config.yaml
bias: "none"
init_std_qkv: 0.0395
init_std_up: 0.0395
init_std_down: 0.00431
lr_mult_o: 3.0
schedule: "wsd"
decay_fraction: 0.832
decay_shape: "sqrt"
batch_tokens: 65536
max_seq_len: 1024
train_tokens: 359000000
MLP neurons of a small language model. Each row is named by its layer, matrix (gate and up: input weights; down: output weights) and neuron, and shows model dimensions 64-159. Each number is 128 + 32 x the weight over its row's rms, rounded and kept within 0 to 255. Numbers have three digits each. A neuron's up and down rows have the sign that makes its largest values positive.
After each neuron's rows, "fires before" lists the tokens most often just after its 100 highest values on Wikipedia text that the model never trained on; "fires after" lists the tokens most often just before its 100 highest values on Wikipedia text that the model never trained on.

L5.gate15:093125116122087108117084123131182160127045166106083125131092137130115173082082169175126207115087151212098072110127059163096106172127080104119093181177174165114126151105147103171152123117082110149101112172191088147151157146117130132157096115086154156172060112120123105140171096120092131151
L5.up15:217079148177087133126139067105125133137081157148145141115163087177146129127081136160188169198146113185156097127181162132123123124098112147102133154146190051111138087106139096088166117118099114075163207132123103121129136111152154141112077156115099116109096111110156120125166110163146147133
L5.down15:174161107126148113168109150151157162145141105100072113131116126100113099116136093134165160111103078146130108119128080206101134163105138166207096138123125129167120125092154076123117088143140128216161144142165109150091147169076170082109112101129198151150165134164145123083135168135122090101
fires before: "t", "le", "b", "i", "ment"
fires after: "ist", "e", "o", "d", "ss", "vel"

L4.gate213:192205141135131102100162119190177124133106152111107165178117104204141104140123154093137179066035125153138123135152131104121149133126145135151132162160168090067119163135158103158120131107092186105100144150136160162124156094099153098063136133059149169059108093189177153149059126136083068163
L4.up213:149129174159141141107153120194112118104139176149150138064117106163141086085117083198120097105100147157148126143125094133164152129112098145134118082174076115157099145101142127129123102158084108154123126123103159128124158123153101084047160139156144117090198132075120167116143186109133064099
L4.down213:106100101171191085087146098246082138097122106110081129116139140184168072153106133118114152104113087154138121079182167124097142150177062157146068090125096125108116112093111138160186118133097110096051157122132152130096165146059139072093130135138097118133143199100101153179115179129109128122
fires before: " ", "t", "ember"
fires after: " S", " N", " M", " Mar", "un", " n"

L4.gate44:157116167096101133183149125150196099110096099086113107118072094156189160101131132150075112088140082087146213161086130066146119134175133122106099185085101165177115062146102039083120131128160085118159114137134167079104087166127127123195131134118204139135161139127123191128125168066149158123
L4.up44:117124103122123119117162137201179123204141126108124130132058139087117100148108098145082123102112136172127124080166153068117116125152111170088070097166107092075098096133156111104089181142138106158069120154180164132131185169169119085160159099092132102099121098162151148131097119090144134105
L4.down44:098129118101160127108125090121165102104151132100073108120123175126174074116064110144061152057168030073178157168088149142115132126123150147100105138082099103100079114116146085095156107121153130070144142202090154136097078133156131129155102160160185074155119106114130160134167138147114165159
fires before: "al", "x", "ted", "é", "h", "t"
fires after: " v", " comp", "t", " W", "p", " V"

L4.gate124:122096134157122164179105104137120137050128101076133092154084115115152127152114113112114156169133130101134131121064154124072064147088126104112149130060127112123083086180132121205191113141091192184091138124152181151124105096100163113209136106123075158175129143110078162147152139116116142085
L4.up124:165111135142120128106117177120115155106099146081143175099080104160128152134188065133125096165155142136070140104158061142111112116157124128088091103102120164060103143078108113052161102131155063102158183141116132118148131146131124129113055183114148159147126138091134104127183141070132112116
L4.down124:090090091145119140106127162115185191116105121146091167110101181174160126084067119065181127163155150185139159088145134200155137118176141112126136110096079112109139182119155098123130143160103083092155132116156092137201097139113109148129109126157101156144144066117143083198156174116094180064
fires before: "en", " as", " M", " also", " "
fires after: "et", " w", "\n", ".\n", " bec"

L3.gate104:110150136115195126078156156108103124158141086118147166162079156104075096115161204078123213173123160115104098091146137116099145156137082140145151115132140165041146151085148173138197135098140116130146163163097128131122122151106138095120073126094110122126130093094102179169129094152078087138
L3.up104:087170128110177135097185182162125138131085167150125116162099098177110112048129125110129132144200082111116172159118080062153100145146113142108135132135103107137152083119096132130153147156094130128117117135110148099088120132141107154120113082150121087112134154105134148107065146113142140135
L3.down104:171125101181149095134110114068094154194173123089119145129177138091143116138176181140044095155088135093152081148143157138104150105119106151144093123131180108092118174133094090096103126106164099081162175116130131179147135156111139066067184152094115158109114063105137139107161098127114113121
fires before: "ing", "ed", "or", "e", "el"
fires after: "ire", ",", " f", "ex", " n", " He"

L7.gate441:128122135175134158141067169136109118152141099140135130162122143119121122156102024122132197078095120117157134200101207087102135210078126124120154162100105107123135117132137088104168138137076107107131158174106149210122117135143100110116145113160134179097158166190118148042145139157127123143
L7.up441:150081118129091181092136165085155139159106088166129176160141078122169116131078160137092151132136131130157083141153155127128151127167102103121139122078102167194092153071188117159162154071138071078153118128137106122130103097132177071144111143155160206123138098113150092148176133179144106203
L7.down441:183231133113143055059154127190165097137117160111120074105144098129110156120130145125161138109131150126101150107114146162118101141062121184112110154065136158124094156136154129071111119129151161161141166095115118187097121118102167088132130122150168184095139140112128160144093104149212101061
fires before: "b", "ing", "age", "ter"
fires after: "o", "u", "z", "e"

L8.gate130:138114140141161139140089183122092118164140081153103136107147142179132138136107132127139163135155103147176130103086151086133104104118158107138135142147071117131157057087179108154174156089125128168068104171131171094151121139113126065140133175104126134131081104134156134102112069116046095158
L8.up130:076119130122155148106114091104142068095092161173123066143147133122124150087184110187156163084133124154065125192115148074135164154091091122135185094148072112175167148148126129106126130139184165094082130089096147134171094143138079137129120111142101094038140123170155133157092129130114181175
L8.down130:154157118090166080074141218133098127184086147140105135069120136165116065145126185106142130125120098162098128156072161147148166150122110142163146171122099121130106094174170117125184136075124100110085146136173139113165102129065136093144075120089148075099053113130151176140127143077103109115
fires before: "ent", "en", "ents", "ation", "ard", "n"
fires after: " e", " E", "le", "e", "E", " Le"

L5.gate160:096141098086149124098188164155150145092091158136113126142132166160189156142138140086122132086064098081154111135123067095127129167112089051117116100156181178136160094153142101128177143139124102163115187154137096190121057187151172106096077100074143108113081102123103126194095166127173155153
L5.up160:105142120172150089113112127124108058111100139140127124107143160123109138109131164072147079184159103104143092195084089162086137177105144120125075140137150080137104145179134076192178112161158133095097184146147135099083111053116149129172190101164135104157057143138132135107072131132103146139
L5.down160:156077105081180113133123103123192192136122131115125071165140149087139127171141134119075155105132099114114080130105110083135070148161082114086105101147173183198131132117116153090120112094138097158126157156106143195152127195105155131073122123094086125138142134082110114186157126114127122111
fires before: "e", "el", "y", "ed", "l", "ing"
fires after: "ri", " b", " c", "st", "c", " M"

L3.gate88:147088111164165109154141112154150152115095141079120109157128095104151175146132114080155126040127141173162101127163128152126151146163166124150120122161085119163118086162157111173149119143096136151133066146167168155096091140097092110116121060125104056109183101152078122088153154120151119118
L3.up88:088137103096161135170144127156090133080107087120144165143175083164144094099186155107121157157141102190153136138115113121106202184163145083123118100137094147109082096141144105123116170129115110161075193124101077155147133117148120126126115137133145119152114142148138102176144124079141168146
L3.down88:089132099188160119189139121165134125148118130114080093093135088102145079154124132156120128160124155132165109115097136157146066166149094114197113062170070158159121123165086126159184078186125153123142145142117128148131177132090088140116194145111147142138105179153088158089141163123142111118
fires before: "ber", "er", "in", "t", "way"
fires after: " n", " N", " bec", " wh"

L7.gate104:142114136152190114136097160116162195122116162184142051155118099138090110100108140124124136121111102124100159059141135084113079184123198144158102132155117141123140096129103139087177107131119155118052129147157160070131133155132109138117178099140080091066091116188123124186090132100127127116
L7.up104:154163172100107160144133089158106120117124122127170072083151135123171151080098129147146131139095101143158141095118069140182109136121101169060097107167096149169185086113155178049113142165136117097100185104165100085125138146134159164117170106137095072170133120127151065119108155086187151076
L7.down104:115156145194126160105083137122167168140137157223163083116077116105106116114067179115172155108147121105110199141108102080137116082121118156108115094146127114159147117085181146096190126076157119101169130194124128073119088109190129154144090128126076140093149164106123189133165098109097158193
fires before: "ies", "us", "ul", "ir", "i", "id"
fires after: " s", " P", " p", " bec", " c"

L4.gate181:098079120135148139092093159127155083077140139099126115085114117132159134134225118189127119175081180154150162151085130128125134063196122142101147100128151140067146157045121127139136134129144145120105168190076139178104167098137087096148165209144110127086151100105152123113124131163195072137
L4.up181:127127167122113134112121164187148066124107066106119142180087090142132163126149139118143171199176133077106072106081074157088122127095096207139120146158124140060133124096157182044132106127118120205120160132145164136057149127130194123068156143071150127155079150104098114167130162140151081091
L4.down181:154105083085062176079148104161085182141090122143107133151118177130122211142123135125047122118181117151091138067113106160085136135090140186176104151122140116118136120116117131162183130108122164111107154154126174161052120104113154107160137099131102102134063106108115099140144149175162124117
fires before: "r", "en", "d", "l", "ab", "ey"
fires after: " A", " O", " H", " D", " M", " h"

L8.gate327:081199142053203072160140142135045118159078130145134114145170101140119132155108152113142109085114161132109105092132112137129148097068141124145107115187104084107123123175158172119111137179151146144143160141140038135096064112109098159125163134134092101143138140153107093130146133149135182127
L8.up327:109119106076124114183124147107089122080122160138075149103125061118127127162112172149148146058154179163193109124198147157149114136125121126103118140202110077126119165131118145050100145143144131081164158141126069142088103171150112175145149114156123167158092110183085145125116107073126122096
L8.down327:093090116123169118135190164142161146106126142131083133143099152132079116171119153119139112129127107115150129128155187100109080110086115157126114050081138095123095111190129099081176115137156127149140103127047084158160192168183122194166138129138127163148162090087175151090118145076136103118
fires before: "y", "e", "ot", "il", "one"
fires after: " p", " P", "an", "n", "op", "O"

L3.gate422:137111145135149093115099069144101093091092173160124169105085127138092154141091116082139118187182110169142139135119076167071140161205105133116111150153151102147130150119110114156125110106151158155125167060152110113098145150157107157107086137127163140063163106124162164139123065183112122110
L3.up422:149087160083161108138136160097138073094115150106078152092176195103064174111167136088104106182116108109141109121142085113144109139167101142122091153176138138135139149115102141102115182145091124154113187095099141192189103120153095125058094100166158136117099126145179133192130168138054163105
L3.down422:148109114144135085163123093109197085137076180111108174130122121113063159159131155063150109184111145118159105088101116141082096133177133131101132172207112103164135111098098124108114144160141112164195181076086097131143137111167109122111102167129129189072126103101193115178095115103129153098
fires before: "is", "al", "ed", "er"
fires after: "r", " L", " D", "est", " d", "el"

L5.gate266:099114122146109067119075113196100088109144156148104100140159122206117180133136133169152117110133138163111060130141092100159110120118114118183111094129229103114086131112106119093114144083094120138123151121169123109149110166157086050133159183092116147170152151136131115174148130176194082134
L5.up266:174178097057157152120142116112089124076112098147183112139108132133114077125154154103157129122116124123150107162124123057135109138100092127044169173146179105136096141144144117177106121095096180154205175117133152092128149123077091137151169075103128108120182090109111154144175176159166110090
L5.down266:109182167162105160113095112144152113114077110177164123142187099149125180138121094149074158139140129098118075080116109024154148092143092141067152102165114096154086193126127148156136158123144134122125154170096095099132039136111099164116122171154076132188179162146132104136097060151056096143
fires before: "ut", "ed", "a", "ations", "n", "er"
fires after: "st", "b", "g", "r", " re"

L8.gate47:166176031130076096078149087109037124100136134104115108097125068171155147103149112085107162126155116142129158108158140129152143108106142167092165152147030135153167089094100118128100150194109089133158105098122136116097143174125116128161080169123150125148130145130085145146204118138094147103
L8.up47:115135141183103163137104145131090099160162047116147149122117057106112147104149129096105148087097094068139184130129063126219129153149172184163088134115092141163101091105104073122134124143127106157094093170157173138086152153154145115101185147097146148138179130168141112060168189096159134075
L8.down47:090115160181162124162108090094134063171135120092145118118077125153139080124089120102148148106130055124097154200186069114111132157123160134112096091123117187099171083102120119100182093128137138182110059150077137131144128135073124079137117064175102159093119148167160134128165181093086165136
fires before: "t", "ic", "ted", "te", "x", "L"
fires after: " comp", "th", "le", " comm", "ol", "ist"

L4.gate219:151170156157110114163158161129087109167106148161128147131109160138143145122157158011145154156154113106112107124135106100117147109097204167108108206126141141171086083119112151123077109085157110126127155111115143187115135186106118105138110105142100223112077157090172140133107116063147114129
L4.up219:152148151162106125132146119144117173071098070129074131168071111110152147157130080171171141099107107078148118155085180068127136115106175136120122156173137128183119146180099098143137140160145125071104122116076118143136146128098131136132113181092160172099069109169185156121159117112168117128
L4.down219:096120119147103138056163088144134129151123103101145121130134085120111096184081112151092173112104132103117110173133159110095127165110129088033137073143129155143125169201147156117142153066163089109149172084132176076122173133152146072189107152076144211136095125134110170177126105170126145140
fires before: ",", ".", ".\n\n", " to", " and"
fires after: "201", "198", "199", "200", "197"

L4.gate238:135158150168178132184144128141189138091079140144105130138134095094117130109173189142169132196143126136123100192146136081102100154102121140065140141132088156082121085060145134138070111179069108154162131074177162078135070116155112178152134115102091134170133110141062155128078130158138149146
L4.up238:091142135103108174136095096145161153133162117189093206088141107126090082125120108089106158153101157119115111121105135119121116135099142143136137081073155153135110171080147177149117153099138158170165084085127120049145119142055101122149138063116128162165176161153200152157119069076139140139
L4.down238:128116158161139152111169174138173078085153149174124121154142130154114080083132131136186094115121082099150075179168133093134102138219120142185102132131135163222116115123143184116057168150128088136125105124134152119115048139121123139125146126129208174118110108125133055119072104076139106130
fires before: "ut", "le", "ies", "s", "u", "es"
fires after: "st", " t", " T", "l"

L10.gate186:146164149136131092180122127124074099164136163108129120122076077148115157081113181133147171129161086111108154172115121106164119146119128178116172177178063146088179151110127138142104060132102121135151080166141086152108099126071115093104160125145164160096086167078119130091098137149085122147
L10.up186:095179134118159105091109133094169059147091128110091157139097153139174069151095048105099196106126111122132150091106171085147132122147135145130116088167154139087097136156162101186130080109157138119114149143100086110114134124093126149080193141092133112130062082153134141160178124105108093192
L10.down186:132072103104104123161145174197087072177212149167168184123134142086129117100134106179130103175135121176106119122118159108170111131158082133063090122165100113113114106170131178170156138130108132153086121104091067145120141207141157122107137158172103074165184107149113108215123180172126093123
fires before: "ember", "a", "i", "el", "av", "ru"
fires after: " N", "s", " F", " n", "er", "y"

L4.gate127:132160091164147136106144092101157156128035084116138125144081175071156121149089172080084140160125171143171142098166173090145119121085137160107111146181192074117109111151151132181111128175120132115149133093114099132162172194076144172187089128081144120175160129068158106106084128148160121143
L4.up127:147161156171127075143101127108152147106143128143133089140115121134161128157173125161213091081140154108123120102066129089155129167161186138186158143103123121126037104079142130169062113184088124095155077150159132139227134149168099175095096132082175137106143152083149148091101149110134099097
L4.down127:110120103147096086146091083090166166074079121130166162113129118122133162143097112145107148061075149066151121138125141066136128118163174151144199109130174104141071098126118093181096111142179159164158161127169101127202120177088137137097106127083196096194112139080116155142070072102113138132
fires before: "ion", "er", "ed", "ut", "ry", "ions"
fires after: "in", " e", "st", "d", "v", " res"

L8.gate235:146124171109103175105134112089115116142125157197121166088079091175134091083111124089121130105137128105157095128146121113088133161082139129098076127138034075205125171189106090124098133088096088136126184119075084166160166134165088130127140115086089101122163141211096148168109106092087104118
L8.up235:154167107093140169138139096167159179102145084107128128139080123095121147115140138104173155064133176112133154127127152135132158133161139116094155125084147106124102090164075142144094113130129104117171095105119112081068114143119137146105142118158174105131214159176078143144156178148077125068
L8.down235:114058086153112075160146107135165171114097148136108122160142107079099067103152140107116131111108158114100066124147172169108125175104122162111129117079173101124176113127087122097115093165111149126208095119031161170115112181124139128124074135168101098132193144143152163172164128112150181096
fires before: "ic", "it", "ar", "y", "ation", "is"
fires after: " p", "op", " P", "P"

L2.gate379:181104101136160132138127173147150111188120108152125118112104118133088137122112130131160124122091117191137143167122125098128140072157138096152106091130132146104102064124145141136097185143127113084108156139063130118162101173146140161133088130099137099142153121073133153147028163206178096190
L2.up379:168056114140164128146156097140168116113163108169125103136165078068109100082126174103092112197146119156107174109140144105152090174096110130126122123176090119076153057143180149152148180138132081124077124101142154095120184100133116125149111098071127112116199144124156112112109145161210134103
L2.down379:142141130173130109115136099090126112098157116098163130151132078114156102139163180093099097174163058141110076126115136124087089175135160125151198138148065118064097107153177100147138143078117112127110114116122150131128128113141060116105121148125123181093125172161100143127177142126141132137
fires before: "ction", "or", "th", "ct", "ro", "ce"
fires after: "d", "u", " a", " A", " Y", "eb"

L2.gate220:127160084117136146145129098092093150180186189146155151105101095169159083139109105146096145087069095195191156077095084077148185143156124124123058164182121125131089137118159119163108159209104096112147091149171127161120074170136128144117119097088105120142117107147161159102124095151131071124
L2.up220:153110119169133111189136121086131112167162088108127109166109099076159098147151155110109188062139113098160099147086153098161105122114149131144114149104131122141071135142076128171124104119205116113111167114156120166064119136106104091132111163135102194141100094137130116166185089118120168137
L2.down220:157124092160144105165127122128135086081101077145147086158122110081169167139124122167100124170187118120165099124112183124143132117104144126081105035126125139163112155164059157108102078136197083064139174105084079128096159124112160096134195150185119190098109131126115157173113144157123131098
fires before: " |", ",", "–"
fires after: "202", "198", "201", "195", "199"

L8.gate34:133163094168138190081118078140091150167108053129128065157170157125128084130125191139130155089121052145111163162105128120194173128083113108147158130104091135117163160102105161147093128117115108076181091177131134154164158129094121125168107191103129118112173173189086071128121165143109137172
L8.up34:108150091097107117066099132137065227123138145130105144100131112081125069180087082113166095124220113110127148073112157113086183084111159083161159140091096144112124120130097121124200124118136116104137090137131144102180107118161125152165095112148164142100114153112080173131143136158159155077
L8.down34:071123129121114127120157112147140114164143120078059069123120123205140164093108148085154090119153038169104168149146124181130195165123137081104140155103101171142080107152141131125112128145146174099105139111140119143159102139177146101133097109162147101149164118083048152127127166142166138141
fires before: "t", "ment", "ted", "te", "as", "x"
fires after: " comp", " ", "th", "v", "p", "c"

L7.gate226:072157146128112143180082145105104108122129139138177146082052088088136149074140110100089191115176125110169090100109099149114189159148158180142117184136157140106113165099124149134117110091122102108167099116141174118119167116069102164163144122069123150158145111103196123120103132181152135090
L7.up226:120170134059162138118159155144150153126139090087126136193074132119144082127166178123145151137051088105139106169124118183142172090076109162159052124125159091107069127101153160119108152113138110115125166197161159154140096080099145094116154152130128107129124155081134065081098105118101142189
L7.down226:112180093139156134116169110125086137117127129135116066096154111170195130170092204117095184067154128095077095142070132156148118092090140149146106119109128147064084121149158113143155102159176128129134154148142148097122082091209117063138091112184094136088133174131149079083085090144143125164
fires before: "en", "er", "r", ":", "ic", "l"
fires after: " O", " o", "in", " S", " h", "l"

L10.gate418:144152058177094100141103116161041141105088123099088107114138144132136092136108127158171116084111088150174128143147116117128151204171168134094144104108127179159093214185080103163125172139114160103127076118106113142154134114112077124186157184136124174062147199127103149107141139132147107129
L10.up418:167130154194181146138082171113083111112178096145101151154117103123148151081110176140156145142177171142114126066100147136106123154135111155135102147132133093169141169126151070139116090128105129107040126055122066117150153155113103151077148129048079205144099132123178130088115130131094140115
L10.down418:112182146190099120110130072081063130075135087129141170158124152149148104147177124136148160135160139065119188137157080144090182148147139124066118136151111158190138160141141080152137130129162129107072131127098089160139171135146132142127144159128063162073132141136110166221050117112156076121
fires before: ".", ",", ")", ".\n\n"
fires after: "201", "202", "199", "198", "196", "200"

L3.gate75:161135126094115153107155133092149114096095149061166085165162119112145146125089162096140102088117144108153163148043113171080143093152124158101117109052102090174186095149153106179138110144157119083099112130159110155097069142157198093147130099088115106129164087110133157095171143134092167147
L3.up75:159106171093113173169136070205092157123142115153126142145140060175119147142110072161090149142108141167117142166204042098106085066130137163163129107149101144125151125145110129113116169115120135068154110164097147158099179165100206077072104094093120142190134089114117097188127124099123126118
L3.down75:163123204117118191138128064149098153113155122099086109123142083098091131135113134169081153133080043142114116179144083104105104058144164135133082147148142093142137133164107066136129123155139109130169132154096187125116133167135175107111093141120169129152097104145160107102132179113117095145
fires before: "ember", "le", "n", "id", "c"
fires after: "ep", "r", " V", " v", " P", " St"

L12.gate72:113168101108157082186077106118148115143129131126149146153149144112180181044126163119180148124139114131162089067134148092109146128169072148142060130101123126173143100131129043132108099095082082108147118166160082154109099119124140133163131135145137102069149123121091126120134108089144096116
L12.up72:190113177157191111171101145149106163096178112106090149108135130086143119122128141028168072113128061138116173136121145154067092113106090081131098191176119127180142100130166121170129194087133126097105143191185128175114132133091127159143017139154151130135180120153071098081147135149132154151
L12.down72:141116170157106111167181128080183172128172114128151105152147154104135154107144154125107153086106041082063107083156072155170112134132159116105149104170180070131153124139153125113104146116135193160138132149111132157055085154103128081085110073113084094125200136121156128129163091122160093092
fires before: "it", "ice", "and", "o", "ar", "es"
fires after: " p", " P", " f", ","

L5.gate395:148182081073071084118147160158141153176136113131147112107111127075114067080112105130187095114136078168096123113161083124137127176067134103168159175157124136136112120115111120127141158153188122113140051149113115119125095135128178122127094126118140116108150080098077094090113126158126109145
L5.up395:110104102136129128182121090100137131083134153134089141136082125190115171150150157096122091129118099119052110164129077176143146137100098192131124104140150085141065130129178150113110074060149130158135161140137090121093131087129120067122222088143125099156122144150125109112085143127143129228
L5.down395:164108123122084136140130123111129135050114110152130139072114101120099179097117112143059107141151087049175134127138151144174126137141092107086172024149114123118126143173110137189153173127098196125157135103146166149119164118108056132134094180137101084131116128129058152141132092140131150163
fires before: "r", "en", "k", "gh", "ated"
fires after: " A", " O", " D", "a", " d"

L7.gate72:168165133164156136128094089173181130131111144107067172138166177154156154158182067189129133111110054123134123150143143122072131092122146171116105103107137108192116096145134142081164137147041158174041106154099101167079124117141106130140144159054116142105148077145107160113114071132187089085
L7.up72:088148091145159117107134076152143170170114162153108060178072131225158089094166087112091076093107105150148100102104136146095131137138067118068124101156117117124155075151099169128145178135121185148121135151108170135139167088078099103103137126100139133109130148129127193190092166128133155120
L7.down72:108097149133110132111088173176124114146121132125121118203082125114146102113150143096131076093132116178181088129099133121164072121136087178155187131138106116089116086168165142164137100135130148128143161118154116157109143102134137144104132109174152152105109127175134100154123119106094179113
fires before: "e", " ", " of", "i"
fires after: " J", " s", "ov", " l", "ul"

L2.gate440:104080102150099157113130102167115129176136109074106108180109073112102119140058079151131142091125065173176117149133153046128129114163094137098131096177150129163192147114125146164157094159127056106162130163128173169107107109114109140123130077154123149097126074177146165182128169112192070157
L2.up440:107169138136124076083173115144157151093171125097119098082196132140138110088133139117140201138104146125154094105119159102173130174101098193114147091130134209115118071118119153107176061128113081140149066110180097182105218120162111116136098123128136124140139067155144084157106208138138101128
L2.down440:147144093140061192129161160115156137130168094043125151147151177193103076091108123100113186134088123134124110114118169063173060135109182194137100076105191136169159119151130090090167122115123107110192096132076128112156148091111101186134119116148100195134120100156150081076194165146172129138
fires before: "ased", "ase", "v", "y", "el", "ut"
fires after: " re", ".", " Re", " de", ".\n\n", "e"

L4.gate403:160088110175164155101127168109138190114131190126145121121089147154107105131092118111131132081088115125103136107125157159145096126102174059064120156133117122115135130148164111130150119141121169119130149161095210158113178168140075146171143088176141126121145201074155141124089117157179068117
L4.up403:070107123175174152201113127100173091098147116095112074192113118107127153126141167123078148117088171146131129104156069106117186163113153146126183135076173128115108138086136127169120085094144122129118122154148134155112141121154105112148176119165108150141139093111107136124116203090166127105
L4.down403:128067123061106109153132159147181177163169104130067171136152128169217105158186094135094101124145085179101143097174095089155116102108144167115116193154132127130100179119112138113154115146113148140146126182119082095109111100145170091114192125188093097126149095112145132160155083134066141090
fires before: " ", "===", "=="
fires after: "u", "ar", "ru", "end", " w"

L3.gate395:129112177091151110093074158079111108141166156186125061126181134115185087145111130066118160114091111159096050136099131119092168147095176143091111148142088162146137123182109117146092132121106151106102130120124124084063130146149075206117134085110131110124155180131132111164168127158171123096
L3.up395:110128096154137141125158087115130088128112097097189106114140153113155135071108136107124097202150149049128114165118138090150108158092148098105158170085167074097114144156165116133109170111133148085161072074089160084086103085089129135108111144125160162153145130128095120081110140151073122168
L3.down395:191162149178156138062096122089164153085105095168124104150144157089183109159165121092125084101109106165051097163110136116075161116109136150126098120124052041141168164129092091207054163166134146129099122118124143128108136141130147179131147205120135117134162130153145149124137125110088140096
fires before: "n", "it", "c", "l", "ing"
fires after: " g", " C", " G", "ort", "at", "c"

L5.gate172:156109119131131144153121142203073106142124138094144127208067085093158128128122182157133067105181078081168183183176162064100137103155111136141122172139115114096163093060126164085093133088112112110179066160103114146171102074109073099175110097094099139110181120131125169105146108073175162144
L5.up172:061099178139112164105129099159132150105106130179141065109183153156119090087107133210118111140119127083140102105209111115169128146150080096086156120164136138129119159128083094145095086143127082105123099106142120127151086128122114097130093142126115057108157093149072124126101174145102144127
L5.down172:193135113130144121141099154178092144110133072051130163170104114136113127172106098123146099137128235089134136107110104119129100157105130134166185135163109115163138133102160112130178120103174091180135141194134120127136121188149093136173216156093136107126104134116163121123146148114189060140
fires before: "ased", "er", "ase", "in", "ain", "s"
fires after: " re", " Re", "u", "o", " ", "ec"

L5.gate215:133112152142085172105166062164137120126135127121189135132158094154170159121168051132080121105159163139099117074118239117160117153107121163182148155101118140069114142099139170162150114106094109127128115115103115111169143135103078168123149122129114123110149106137083079103155137052089123087
L5.up215:091135125124152116114100135138093141093154130144174173144170109109173161114096081118131174101136152126097118122114175149163089098148151127115124140117130076138139147151128166086131091099179113060098130118144186163147104086147162160189113169128179110100138160055078131059144154110137095122
L5.down215:129107099124135160065125108114080142142151147166165121174140154113204101105095138082153174094096092161072104122161177133165105100100135085114144130120115133091160207118115128157080149110157138190101061112153097103120119095176157120215159146141159162138116156121145165131146167114116102155
fires before: "c", "m", "l", "ou", "ass", "ad"
fires after: " G", " C", " Sp", " c", "-", " g"

L4.gate123:086120122127069161153140124173128127113100113150148165170105123124135159167128172146117125109110163136105113140164199099131122143128142096084127131115167074146143091125146166091178095105127166201167189108118116131152114164153150123131093148088123138119114178153129154152129122119095124111
L4.up123:106127095137138111126166106170129159105129091105137130141185096114146179120109196127138133114111179102131097097120199172135090193171089163102124150161069145104145082166066150098108161142160175217071118096108130107121086084101100125113143127117071178128154111130113128086145079199114190115
L4.down123:108159048149121113151175092124148119143085085063073145064161112152174140162080129179124120107112110167139110150112138146090066185151115132180085127123076180162129059180064132098120148127152187194099183125089168123130131167111077135152116069123128166149168075124133108129155142154086144084
fires before: "t", "th", "s", "at", "se"
fires after: " C", " c", "b", " O", "-", "oc"

L10.gate272:146169083131082109074112194151141083117099098161123088106177158194083142117069117107115145163137128102113121140152136093067119176097086149097172123092091100158166192142151129142129125138182151168142109096123190123111156100140125092149146121092192175117090122130102161117167111097118068099
L10.up272:161158163093070100083139167113162087138100142112144107128134138192186101041105109141130111122148157148156173087100126117114190159174092179058151104152069131186149127141176142148108093125132097074135080067092142064175152162113139055130099136138178154138161112116146130139124103078101145123
L10.down272:150080138164103132118106104079132118073161117150134158101149161147118125113097180106115118179111129105169099138158115094136114155163153152156125108133114176113121153148150099121127144098160144116141086147131188124160177114122171108077108161114100195134102123116079092054121144105114156167
fires before: "al", "ey", "act", "am", "i", "ut"
fires after: " se", "t", "our", " cont", " J", "it"